Part of a small language model's weights.
Size: width 256, MLP 704 SwiGLU, vocabulary 8192, 12.3M parameters.
Architecture: RMSNorm before each block, rotary positions, no biases in attention or MLP, untied embeddings, normalized queries and keys.
Training: a variant of Muon for these matrices, 6202 steps.
MLP neurons of a small language model. Each row is named by its layer, matrix (gate and up: input weights) and neuron, and shows model dimensions 48-111. Each number is 50 + 12 x the weight over its row's rms, rounded and kept within 0 to 99. A neuron's up and down rows have the sign that makes its largest values positive.
Before each neuron's rows, "fires on" lists the tokens most often at its 100 highest values on Wikipedia text that the model never trained on.

fires on: "n", "e", "i", ".", "ish", "an"
L4.gate116:49 69 67 41 46 43 46 61 49 46 56 33 60 46 63 62 50 56 35 66 40 45 47 30 37 41 52 18 49 53 49 43 70 40 56 56 53 65 68 52 54 42 37 40 35 56 29 61 54 33 36 46 52 39 67 34 58 30 65 59 51 43 62 73
L4.up116:42 51 56 49 51 44 50 66 55 50 53 31 70 62 65 58 58 55 55 40 40 30 71 55 51 65 49 25 40 48 57 42 89 24 57 65 48 43 51 63 58 54 38 43 24 33 20 52 49 37 52 62 54 39 63 47 42 19 54 44 53 48 50 53

fires on: " (", " born", " President", " named", ",", "Born"
L8.gate0:53 41 54 56 61 48 45 46 49 39 40 36 69 51 43 46 65 40 30 45 48 56 55 48 42 43 53 56 51 62 51 63 71 59 54 73 50 51 35 39 68 36 56 48 61 59 66 34 37 57 44 63 56 44 63 61 60 59 40 33 42 51 52 65
L8.up0:43 44 16 45 48 59 34 37 44 52 42 45 60 45 53 42 47 55 45 31 42 37 42 40 35 28 62 44 47 53 51 34 67 71 53 49 44 66 60 57 55 69 54 42 51 47 40 72 48 61 47 35 36 45 54 41 58 70 65 34 38 49 53 49

fires on: "=", " and", " or", " a"
L7.gate677:54 51 35 43 38 84 52 61 57 53 56 72 56 36 34 47 43 42 76 44 53 72 33 75 47 70 65 49 59 65 36 54 61 46 66 45 46 47 57 53 48 40 52 78 59 50 65 46 43 44 37 62 42 53 33 56 41 53 68 57 28 36 44 52
L7.up677:59 34 56 77 24 53 54 79 49 59 50 35 65 64 55 49 41 55 51 57 38 42 58 68 48 45 61 58 31 45 54 56 47 52 54 56 63 64 50 39 48 56 64 32 45 43 38 39 40 50 24 42 46 34 60 52 53 42 82 55 58 51 60 38

fires on: "="
L4.gate220:58 52 35 48 36 28 39 61 58 51 77 48 51 38 61 41 18 42 29 60 35 32 48 26 47 47 48 43 63 47 47 43 34 44 48 44 60 18 51 41 62 61 71 62 51 31 44 62 59 60 60 53 57 62 41 41 51 59 48 48 34 57 75 27
L4.up220:40 54 44 38 44 46 59 60 53 43 44 34 43 66 49 52 60 67 55 75 55 49 53 56 60 52 46 34 23 41 64 57 36 38 52 32 74 45 66 47 63 68 60 54 53 37 36 36 54 54 43 37 57 53 59 64 33 52 39 56 49 40 53 23

fires on: ".", "-", " played", " as", " for", " micro"
L4.gate224:54 50 54 62 26 49 65 46 52 49 35 34 38 38 60 47 61 54 46 46 38 50 62 46 46 56 43 47 62 38 16 44 58 61 48 42 45 56 59 45 44 55 63 29 51 26 54 32 32 17 44 57 49 37 49 43 58 68 45 27 46 55 27 49
L4.up224:53 47 40 55 38 45 53 55 40 62 59 58 32 47 67 48 43 56 38 59 48 55 65 35 47 66 35 46 72 44 33 39 42 44 22 59 44 40 46 42 43 38 66 56 47 34 48 29 47 52 32 48 75 49 45 54 41 76 59 44 75 31 47 37

fires on: " of", ":", " in", ","
L7.gate543:71 53 34 64 37 57 65 32 53 48 51 51 59 46 53 46 51 52 78 48 51 65 36 36 57 85 45 62 61 58 49 44 41 35 31 62 59 40 41 22 43 29 27 47 55 33 53 68 51 49 40 46 49 39 40 40 43 35 34 53 57 57 38 53
L7.up543:80 34 65 64 50 57 52 54 44 55 30 59 41 36 46 40 64 50 50 41 54 48 65 32 63 59 49 71 45 37 47 36 75 58 27 53 58 44 58 62 42 47 35 54 35 47 30 56 34 38 63 56 47 40 56 57 57 48 29 70 51 51 44 34

fires on: "s", "L", "-", "ing", "|", " |"
L6.gate475:52 52 49 29 28 42 52 53 51 71 49 53 42 59 45 53 61 35 50 58 52 39 48 52 52 49 50 45 36 45 49 45 74 47 57 48 40 54 54 44 54 72 59 56 43 36 42 57 42 50 60 73 29 46 41 46 49 54 52 46 57 32 47 55
L6.up475:45 69 72 26 35 62 19 48 45 69 59 65 66 53 61 54 64 30 33 60 41 50 47 51 35 65 74 56 57 53 50 46 55 49 49 43 63 55 44 35 26 48 45 34 29 54 85 39 69 55 38 49 30 14 41 56 23 51 45 46 46 53 44 33

fires on: " in", "d", " of", "ed", ".", " on"
L6.gate687:62 36 54 41 44 60 59 40 43 67 56 49 54 62 51 33 58 35 67 56 45 62 58 39 41 47 60 59 48 38 42 42 38 51 54 74 53 84 62 34 40 78 49 44 71 35 60 43 42 42 42 66 38 62 38 39 40 65 51 51 55 67 33 34
L6.up687:60 35 67 37 42 46 43 40 54 41 48 27 53 63 71 54 37 60 67 46 61 56 50 54 54 54 48 51 59 78 35 45 64 69 54 57 40 58 50 33 41 61 40 56 58 39 59 67 68 41 44 61 37 31 42 56 38 51 41 61 46 65 46 38

fires on: " and", " or", "–", " out", "-", " under"
L7.gate533:47 46 52 45 51 59 44 54 64 43 59 55 35 42 37 71 42 66 38 66 54 44 43 62 45 46 58 42 71 51 47 41 54 55 56 48 50 30 67 68 36 57 54 49 58 55 64 55 46 50 50 38 44 49 47 66 61 70 60 46 52 51 60 34
L7.up533:34 51 49 78 33 30 63 64 50 52 49 40 48 49 44 43 44 41 34 41 51 57 55 41 66 37 67 46 43 53 49 63 52 56 66 73 54 65 54 24 46 58 49 68 47 58 64 67 44 64 32 47 30 58 41 63 72 53 41 51 40 61 45 56

fires on: "|", ",", "op", " at", " |", " ("
L8.gate372:65 43 62 34 54 67 42 51 51 51 30 24 52 46 49 59 65 46 66 23 32 37 47 56 57 45 40 53 56 65 60 59 63 54 43 38 45 41 41 58 66 53 35 54 16 45 41 54 40 34 27 35 33 53 48 44 42 34 40 47 69 34 32 50
L8.up372:51 53 70 32 47 44 53 54 72 33 56 56 45 66 47 24 70 38 60 46 46 55 57 68 31 75 41 33 59 61 57 48 43 13 38 66 61 49 46 35 28 47 50 49 48 59 21 40 45 44 37 49 34 28 43 42 53 68 44 50 38 38 26 69

fires on: ":", "ten", "den", "|", " |"
L4.gate2:41 54 72 46 50 53 43 47 66 56 42 58 53 57 32 36 53 53 60 68 49 61 43 29 44 50 64 45 53 70 55 49 59 54 63 31 47 58 47 55 50 42 34 32 48 37 56 65 56 27 47 31 35 43 42 48 37 47 33 41 41 59 56 53
L4.up2:53 71 83 35 43 49 23 64 46 25 55 64 37 69 56 22 63 58 49 61 50 50 38 48 49 75 47 51 50 61 27 56 58 51 40 68 75 55 48 45 56 57 79 29 50 54 51 51 60 35 20 64 45 33 61 42 55 50 70 41 41 37 68 43

fires on: ",", " the", " a", " of", " 2010"
L7.gate431:50 76 63 34 36 73 42 53 57 62 58 46 65 70 64 68 53 29 36 55 55 66 71 49 53 36 54 64 62 73 66 38 55 56 34 36 45 38 47 46 42 45 33 32 57 53 53 45 60 56 45 69 53 46 53 47 47 70 57 61 33 33 33 36
L7.up431:59 25 66 46 43 26 58 40 60 60 34 36 62 64 42 65 32 40 77 59 41 40 62 54 41 61 62 37 22 60 54 36 47 37 66 57 27 40 32 37 46 26 60 25 41 62 55 60 47 54 57 19 64 61 58 65 41 34 57 52 53 53 40 58

fires on: "\"", "de"
L6.gate338:51 63 65 53 42 55 52 62 39 49 57 40 39 62 46 54 55 45 52 52 69 57 48 66 54 50 50 46 48 69 71 43 59 42 34 39 48 55 62 56 36 29 35 55 45 49 71 47 41 62 66 42 48 66 39 67 60 35 43 39 54 40 53 75
L6.up338:43 53 62 49 40 55 51 48 39 56 50 36 45 34 52 56 33 52 54 40 54 52 57 52 43 44 40 48 65 30 60 50 37 39 31 40 50 46 41 54 53 50 45 65 59 74 37 43 75 60 41 40 47 38 64 34 49 42 47 52 24 25 38 43

fires on: " (", ",", " in", "In"
L7.gate437:52 08 35 40 26 68 53 58 45 35 37 54 38 38 34 45 50 71 35 62 46 53 37 60 56 37 40 60 52 43 52 40 43 56 64 44 51 47 26 39 55 35 44 44 45 68 55 57 38 41 22 49 60 52 49 41 49 58 42 40 39 63 39 64
L7.up437:59 55 22 46 40 53 52 50 51 32 47 60 20 38 38 68 68 48 38 45 35 61 36 53 36 22 42 59 60 51 60 27 53 65 60 45 69 42 58 53 64 52 31 39 42 61 58 51 56 29 41 53 59 60 45 32 54 51 62 41 37 46 67 46

fires on: "n", "e", "an", "ist", "ese"
L4.gate242:48 53 38 57 56 32 30 38 41 54 61 44 55 61 45 57 63 41 57 46 52 39 38 24 57 80 45 35 36 49 65 57 37 38 42 37 37 72 52 61 58 53 38 58 29 50 45 84 54 32 49 46 55 59 67 41 69 37 34 55 62 18 59 46
L4.up242:42 46 41 52 49 58 31 72 46 54 52 51 53 56 62 46 64 36 54 63 31 50 49 55 47 58 32 38 40 74 39 66 54 31 39 49 51 55 70 54 42 48 37 61 44 41 27 83 57 49 37 31 51 49 51 39 60 39 38 72 48 36 53 64

fires on: "=", " ="
L4.gate222:73 52 54 56 63 61 58 35 70 58 43 59 73 68 33 47 50 24 47 70 37 34 43 55 46 36 50 50 55 48 71 52 61 13 67 64 48 65 40 31 61 70 54 56 52 48 63 65 48 62 57 48 41 46 40 42 31 27 63 34 58 48 65 81
L4.up222:45 58 47 49 43 78 47 40 53 41 62 51 43 40 44 50 55 66 48 63 42 41 30 57 71 56 36 59 65 39 50 54 35 56 63 82 60 56 60 63 51 58 54 34 43 44 68 64 15 30 38 50 50 40 40 37 40 27 43 80 34 38 65 55

fires on: ".", "wa", "ach", "ca", "la"
L6.gate367:34 59 63 51 38 68 46 51 65 54 56 45 54 39 72 55 29 45 60 64 72 44 46 45 71 45 72 60 52 40 53 33 49 54 54 54 42 39 25 56 49 36 52 57 42 26 33 49 62 35 42 54 43 57 45 58 41 60 48 47 64 58 58 32
L6.up367:54 38 53 54 62 48 18 52 51 46 32 51 34 68 28 39 63 48 46 66 58 32 60 32 55 39 32 50 41 46 48 46 69 42 50 65 70 50 55 48 56 53 66 65 46 40 64 51 46 51 37 37 41 76 43 76 32 43 56 33 67 48 50 36

fires on: ".", "–", "-", "|", ":"
L8.gate301:48 30 51 61 48 12 55 45 46 48 42 38 38 56 55 45 33 32 42 47 37 17 30 49 39 47 37 55 43 47 29 50 57 50 42 47 32 49 50 46 63 60 60 31 50 47 48 39 20 44 46 35 64 34 57 36 34 62 35 46 61 65 16 42
L8.up301:43 43 46 58 58 36 60 37 48 39 58 58 24 44 52 62 55 55 57 62 65 49 66 65 82 77 45 55 32 58 60 60 67 51 42 47 63 55 47 43 50 65 51 53 47 53 65 28 42 49 35 36 43 40 68 45 49 50 47 55 50 47 27 30

fires on: " =", " |", "|", "0"
L8.gate206:56 68 70 44 48 61 62 44 39 54 39 53 63 55 48 39 45 34 54 70 41 24 52 60 73 44 55 52 57 45 57 51 44 53 34 48 54 47 50 51 63 65 68 53 57 54 56 31 38 46 53 60 35 48 59 69 42 43 52 53 30 62 49 49
L8.up206:37 70 53 37 32 48 50 49 46 42 46 49 54 39 46 43 44 49 46 56 53 30 52 73 69 52 70 43 35 37 76 63 54 40 60 59 45 44 48 40 38 56 67 40 37 48 60 36 58 44 61 66 66 69 38 59 42 46 46 51 39 68 61 80

fires on: ".", "tra"
L8.gate110:48 70 49 54 47 61 43 72 32 54 44 56 59 68 43 50 48 30 48 47 22 24 59 48 43 54 59 46 57 60 40 62 62 48 53 59 71 31 45 69 50 55 48 59 53 55 66 48 48 33 45 60 52 67 42 51 34 37 54 47 62 39 36 47
L8.up110:54 59 33 41 44 54 35 28 63 47 56 71 64 70 67 59 49 37 52 42 54 15 62 36 76 34 71 46 43 56 43 44 56 53 61 35 47 60 56 39 71 59 45 41 54 34 65 50 75 54 65 20 62 42 61 51 55 62 45 34 75 47 56 28

fires on: "-", "g", "–", "t", "el", "in"
L4.gate266:48 36 56 42 54 35 41 44 50 54 63 44 30 54 45 45 49 63 55 40 39 58 52 55 60 60 57 56 41 57 61 22 46 57 55 40 48 57 47 39 37 58 59 27 66 37 60 28 60 50 69 48 49 52 51 70 48 64 44 35 20 38 69 49
L4.up266:41 47 47 40 45 40 58 56 44 47 48 83 39 55 46 63 50 39 46 42 63 58 50 29 63 48 44 59 41 44 37 44 65 40 50 80 46 69 53 46 46 31 20 41 37 72 37 39 58 42 50 52 41 48 59 58 43 58 55 40 66 55 59 43

fires on: " on", " to", "-", " in", " against", " of"
L4.gate259:66 61 66 52 45 38 52 43 40 60 49 43 40 54 36 40 46 39 48 53 45 36 55 50 62 43 57 34 60 52 44 40 51 32 64 30 63 45 56 25 49 49 27 42 37 48 41 70 26 60 46 53 32 58 37 42 41 33 34 63 69 57 62 44
L4.up259:46 63 64 62 48 46 55 30 50 49 48 48 47 43 27 51 61 50 52 39 65 40 61 53 74 43 62 52 59 63 31 41 55 53 51 41 46 63 61 48 41 46 63 42 40 53 43 55 33 47 51 53 49 43 35 31 31 34 39 37 44 53 37 30

fires on: ","
L6.gate370:26 53 73 67 61 49 58 56 40 57 43 33 59 52 49 44 37 51 54 51 44 61 37 43 34 60 69 40 43 58 56 59 71 37 45 57 24 74 46 49 50 43 58 55 49 62 37 63 69 74 57 39 68 47 57 54 49 42 33 65 53 28 48 32
L6.up370:39 30 68 35 58 66 47 67 38 56 48 38 48 55 45 43 62 43 59 38 61 36 28 67 71 62 54 56 51 70 49 43 57 38 41 47 44 67 72 45 34 34 65 47 48 35 37 77 48 50 49 58 30 61 41 50 46 71 77 51 40 58 54 42

fires on: "="
L4.gate275:59 80 64 44 32 41 59 34 59 45 58 38 44 59 31 66 53 64 63 38 48 33 55 55 45 59 35 48 48 51 40 57 36 46 71 51 35 44 41 60 53 67 31 51 53 64 41 51 37 66 40 41 57 55 39 62 55 46 54 30 50 50 72 56
L4.up275:71 77 59 62 29 79 73 42 82 50 42 66 57 61 36 57 47 43 62 64 53 35 45 57 56 73 53 62 39 52 61 48 42 33 64 67 38 69 53 43 58 36 55 35 49 56 67 62 53 60 48 43 52 34 46 55 66 30 52 53 26 39 38 55

fires on: " |", ".", ",", ";"
L4.gate231:59 67 38 46 38 45 36 71 47 50 38 51 75 53 72 77 13 55 52 59 52 23 77 55 50 49 57 60 46 44 36 59 60 35 57 46 51 52 57 58 53 48 43 53 44 46 55 58 45 61 51 90 50 48 62 57 49 65 40 58 46 45 54 44
L4.up231:62 34 51 29 28 49 52 40 63 39 39 78 49 60 47 71 47 53 71 51 46 40 72 40 40 53 53 48 53 47 55 39 27 51 56 61 49 57 53 69 68 56 23 62 31 42 68 54 56 51 50 44 47 56 43 70 52 39 74 21 32 53 56 51

fires on: ")", " made", " \"", "s", "\""
L8.gate695:33 40 71 19 37 49 33 47 60 47 45 58 30 70 67 48 43 63 49 49 64 45 50 50 48 50 69 59 51 39 69 61 47 21 35 44 38 61 40 69 57 64 43 47 47 58 44 52 66 56 56 41 42 30 59 43 38 45 44 62 51 65 28 53
L8.up695:41 64 52 45 28 62 48 41 66 59 32 70 42 41 40 44 50 55 44 41 52 50 67 50 44 61 27 67 54 70 28 60 26 54 47 20 56 48 53 58 72 47 75 59 63 36 51 63 54 30 49 33 62 51 69 44 60 66 47 62 36 40 51 36

fires on: " in", " of", " on", " and", " for"
L8.gate37:62 49 47 49 50 52 41 59 37 61 61 48 48 66 40 67 57 31 28 52 68 39 39 45 48 55 63 37 64 31 42 44 42 23 69 58 53 59 59 38 63 65 48 71 51 28 20 47 53 52 55 55 45 50 47 32 35 40 53 30 85 61 38 45
L8.up37:72 43 48 41 51 48 54 65 58 29 64 52 30 40 57 73 68 38 13 35 57 44 54 41 40 26 43 46 54 57 52 52 56 45 58 58 48 58 31 56 45 53 40 49 36 33 35 68 37 41 61 57 52 42 37 51 41 49 37 33 74 39 36 46

fires on: " Bl", " bl", "M", "bl", "R"
L8.gate359:68 27 60 42 40 46 51 67 28 45 64 50 51 35 53 51 60 55 48 56 48 39 56 28 56 47 38 50 62 48 49 41 56 47 11 38 45 39 45 69 46 29 65 49 36 60 36 54 25 45 46 35 54 56 57 55 61 43 48 41 37 37 53 56
L8.up359:61 31 38 66 41 54 51 51 28 46 39 45 23 34 46 39 53 40 38 48 42 49 30 46 60 24 49 37 45 35 39 51 47 52 59 33 57 73 37 50 33 54 38 38 63 55 57 55 56 76 58 32 54 55 59 55 72 28 46 50 54 56 56 31

fires on: ",", " but", "mar", "."
L6.gate439:48 48 50 43 57 45 30 67 38 57 58 44 66 61 37 60 54 46 48 49 36 59 27 49 58 52 35 52 38 67 36 56 63 42 41 48 28 66 52 67 46 69 46 63 40 55 64 54 40 50 54 71 57 66 44 60 45 57 70 52 40 33 56 41
L6.up439:44 39 45 68 46 45 52 43 39 50 51 59 80 43 37 41 51 35 58 49 53 27 54 19 58 58 57 34 45 26 50 55 66 55 52 42 45 39 50 53 67 53 34 73 53 49 63 26 66 78 45 30 54 48 56 70 74 75 54 65 44 62 57 48

fires on: ".", "ly", "&", ":", " °"
L4.gate629:49 40 35 39 53 32 48 46 49 60 63 57 55 26 50 32 37 59 52 42 56 62 71 49 53 60 69 40 18 26 42 59 41 51 53 55 52 43 75 73 43 37 51 45 45 44 43 26 67 45 34 29 50 62 65 70 69 75 65 40 52 65 48 56
L4.up629:47 27 37 31 54 33 48 64 65 45 42 68 56 34 51 29 37 51 50 38 37 52 56 41 47 39 57 46 55 52 64 59 22 45 63 40 73 45 35 46 38 60 65 45 55 45 40 30 65 48 52 34 71 43 50 55 51 56 80 46 54 43 42 58

fires on: ".", " of", " as", " for", "ame"
L4.gate41:39 57 51 57 27 50 46 37 48 42 51 71 54 52 40 48 45 41 27 69 55 60 37 45 54 67 35 47 47 33 58 54 50 53 69 50 54 56 59 47 17 46 47 36 48 40 43 46 37 37 56 33 61 55 50 49 47 58 54 52 49 56 25 41
L4.up41:55 37 30 72 56 54 46 44 55 51 50 47 47 75 59 39 49 59 52 62 64 58 73 24 59 52 46 50 50 72 41 32 56 75 56 48 40 37 48 48 51 34 45 41 76 60 56 52 54 38 42 59 40 41 51 45 38 65 69 42 37 36 67 46

fires on: "on", "g", "ation", " out", " to", "–"
L4.gate542:52 35 53 63 43 32 51 53 45 37 69 51 57 49 42 37 57 47 83 33 64 78 35 56 73 36 73 60 40 62 57 42 45 53 35 69 65 35 58 46 48 77 42 36 44 21 46 62 50 66 46 39 26 58 67 42 49 54 26 52 66 39 63 37
L4.up542:49 42 28 43 37 37 18 58 36 59 73 46 44 59 46 73 70 52 77 59 47 52 58 39 47 46 45 49 51 76 29 57 62 57 47 75 47 53 36 64 35 54 49 40 59 51 32 65 58 34 64 63 46 70 34 46 35 58 42 42 44 76 44 38

fires on: "\"", ")", " or"
L6.gate71:50 43 47 56 51 50 64 52 48 40 71 36 31 58 38 28 67 59 44 57 43 36 29 47 34 50 40 63 41 94 16 58 45 41 43 52 44 15 60 46 56 38 43 37 52 38 56 64 54 56 49 60 39 37 36 49 40 23 50 48 63 69 54 66
L6.up71:26 64 35 35 49 52 46 47 55 49 55 25 56 43 35 41 64 52 65 52 73 62 64 33 63 70 42 51 70 38 47 42 65 49 54 46 50 47 54 63 58 51 46 61 57 68 57 46 53 54 47 50 61 31 64 72 64 50 47 47 59 40 37 36

fires on: ",", " of", " A", " to", "a"
L6.gate584:39 61 53 63 45 69 45 37 52 55 63 38 42 36 69 38 40 50 58 54 36 52 55 47 32 59 60 34 55 41 67 58 51 45 59 24 41 59 34 42 49 51 40 49 28 44 54 60 41 71 30 46 56 52 25 55 43 54 20 51 51 60 61 47
L6.up584:29 64 69 38 60 45 53 56 43 57 50 57 55 38 52 53 53 50 32 37 37 72 47 32 67 27 59 33 42 55 68 58 31 32 53 48 67 41 38 67 14 24 44 35 64 50 31 52 39 63 43 52 31 49 63 43 53 54 32 56 51 36 40 33

fires on: ".", " to", " cho"
L8.gate594:43 38 45 34 56 59 76 43 84 69 58 45 42 46 55 71 37 30 61 46 89 47 56 36 62 52 69 41 36 37 64 72 59 65 77 54 43 47 55 52 44 77 61 46 54 37 34 48 63 63 48 42 45 51 49 42 44 45 52 36 38 54 53 45
L8.up594:65 45 51 54 36 51 48 46 56 44 52 66 55 51 40 39 52 51 49 47 41 43 47 45 46 26 58 67 59 39 43 54 59 56 65 74 45 55 47 16 33 55 53 50 54 53 68 78 45 50 39 64 39 80 55 65 50 59 77 65 65 73 58 76

fires on: "\"", " after", " on", " before", " next"
L7.gate353:41 82 69 56 53 69 64 43 59 58 40 29 38 34 54 45 57 44 57 66 69 61 60 45 62 48 22 56 80 57 49 33 54 59 58 53 50 49 54 46 54 44 33 24 62 49 47 49 56 59 35 36 69 55 46 59 63 51 59 76 53 44 53 41
L7.up353:36 57 35 22 22 75 50 52 55 37 57 35 46 46 25 44 51 49 71 47 63 54 38 67 64 38 69 65 62 56 58 48 35 28 54 48 66 40 75 55 48 49 32 38 54 50 33 40 67 50 63 25 63 60 58 47 50 55 44 54 24 39 54 74

fires on: ",", " 1", ".", ":", " as", "9"
L6.gate203:67 55 42 36 38 46 49 38 64 50 38 66 67 50 65 21 51 51 61 77 34 31 47 56 57 76 37 63 46 54 76 35 38 40 55 48 33 71 65 58 38 65 45 47 48 55 42 36 50 55 56 35 48 52 59 31 50 74 65 58 55 55 50 56
L6.up203:54 54 37 50 39 33 36 63 63 54 59 67 35 54 54 25 41 62 51 66 62 64 52 65 21 55 51 29 71 59 62 22 48 41 76 78 61 46 34 44 61 58 46 51 42 47 52 40 67 50 37 36 46 59 61 52 48 56 56 51 44 55 51 63

fires on: "-", "|", " |", "\n", ";", "."
L8.gate108:41 37 50 49 60 55 62 23 46 69 74 41 29 53 41 52 55 60 55 68 57 55 50 61 55 56 52 22 73 66 54 57 52 55 61 58 42 44 57 59 59 56 43 26 31 65 65 47 01 40 55 55 44 48 30 52 28 35 39 33 33 60 44 35
L8.up108:51 44 62 47 51 47 40 68 65 54 54 58 50 66 44 37 68 48 48 64 26 43 53 50 24 43 35 58 32 42 60 51 60 39 42 65 59 68 59 53 48 62 55 34 68 36 55 38 36 53 44 64 52 30 56 37 49 40 54 59 43 54 57 38

fires on: ","
L4.gate481:52 59 63 30 49 41 56 70 43 44 48 54 62 51 46 34 47 40 46 50 43 51 59 53 23 61 83 45 47 37 56 46 54 51 53 47 42 44 51 28 52 59 69 43 49 54 42 40 49 68 50 54 44 64 41 53 34 54 81 44 45 27 52 43
L4.up481:69 39 66 34 45 57 51 52 64 41 40 39 64 71 40 51 56 52 67 58 50 42 50 49 53 51 61 49 39 54 38 39 50 43 54 61 60 71 61 24 62 52 60 58 49 60 40 29 62 69 66 51 51 55 55 68 49 49 77 70 36 26 53 36

fires on: "="
L6.gate110:48 55 62 56 52 51 50 49 57 42 52 69 35 67 37 52 41 42 61 58 36 54 51 49 43 39 59 50 39 45 57 47 27 56 72 40 45 40 58 53 33 48 59 65 38 41 27 53 24 59 52 44 50 38 34 52 47 36 51 62 57 43 65 32
L6.up110:29 74 27 50 64 54 50 57 60 44 54 64 29 50 39 43 56 74 41 61 49 31 55 47 58 55 60 40 53 48 64 48 35 45 45 59 52 62 72 58 74 43 56 50 65 57 59 61 45 56 44 48 64 63 43 46 50 43 59 41 42 50 65 41

fires on: ",", ":", " at", ".", " from", "\""
L6.gate400:46 53 71 44 49 44 68 57 48 43 75 51 46 51 52 47 59 44 57 51 63 32 44 42 54 44 75 48 28 69 57 66 60 42 51 28 47 35 46 51 42 42 46 19 49 68 60 67 38 24 65 58 50 39 66 55 44 44 52 41 67 48 65 63
L6.up400:78 43 60 73 67 50 59 51 28 31 74 43 65 17 65 66 42 59 52 53 44 39 45 33 55 47 41 39 23 29 43 33 30 45 40 52 51 54 50 38 50 37 35 50 60 55 53 70 34 60 51 46 39 43 54 38 52 38 59 52 71 35 70 38

fires on: " |", "|"
L8.gate161:52 68 58 69 30 51 52 45 54 53 56 27 35 33 54 35 29 81 54 59 53 30 54 68 55 46 37 36 40 52 38 53 62 46 60 64 69 44 38 31 31 66 56 34 70 62 62 46 58 34 29 47 67 70 45 55 38 53 62 62 40 52 55 42
L8.up161:56 61 57 35 43 51 64 49 54 57 68 41 42 49 46 36 41 51 26 53 51 45 55 73 63 33 66 31 41 54 44 40 53 45 49 53 61 54 39 48 49 60 47 43 34 59 47 49 46 31 41 62 58 69 59 50 31 49 59 49 51 58 34 41

fires on: " of", " and", " an", " no", "-", " a"
L8.gate275:41 53 64 43 53 62 44 70 37 47 54 46 50 57 58 46 45 49 52 51 62 63 63 54 54 50 55 44 47 62 45 43 54 39 73 42 56 50 44 58 53 21 50 41 61 41 59 66 31 60 34 66 24 42 42 05 32 28 29 51 62 41 51 50
L8.up275:55 86 38 52 53 68 67 63 53 46 56 63 40 57 31 60 33 28 51 41 58 46 66 47 31 42 71 51 41 55 46 49 66 41 50 62 45 65 68 37 58 57 46 37 39 56 28 63 49 52 51 32 33 15 48 30 40 32 54 48 60 44 39 49

fires on: ","
L8.gate696:37 44 47 73 45 44 41 55 56 39 34 56 54 45 38 49 53 55 59 29 43 43 54 24 52 42 71 46 41 45 58 46 67 50 35 44 39 60 62 34 31 45 49 45 38 19 58 47 59 49 55 56 48 75 55 55 75 44 51 35 44 58 45 47
L8.up696:50 59 51 46 42 36 41 31 38 36 36 40 73 71 41 46 60 60 33 46 59 55 38 19 49 51 52 52 53 37 53 14 61 46 63 55 42 46 46 27 43 45 53 43 44 48 43 26 64 64 75 52 31 68 57 48 39 59 54 60 46 47 56 52

fires on: " |", " the"
L6.gate223:52 58 55 39 39 55 67 57 62 62 35 53 62 60 40 47 48 32 82 55 40 39 58 40 45 56 33 42 61 62 59 67 64 45 58 51 72 30 60 48 73 54 66 47 56 46 29 57 55 47 55 55 54 47 46 47 76 21 57 41 51 41 51 53
L6.up223:29 43 64 51 53 65 50 61 40 74 58 63 68 71 71 35 36 54 66 44 35 44 37 58 55 50 52 56 52 48 52 65 56 47 70 53 59 33 58 38 46 57 59 36 60 51 47 45 47 66 61 81 57 53 44 29 60 57 69 59 47 32 36 52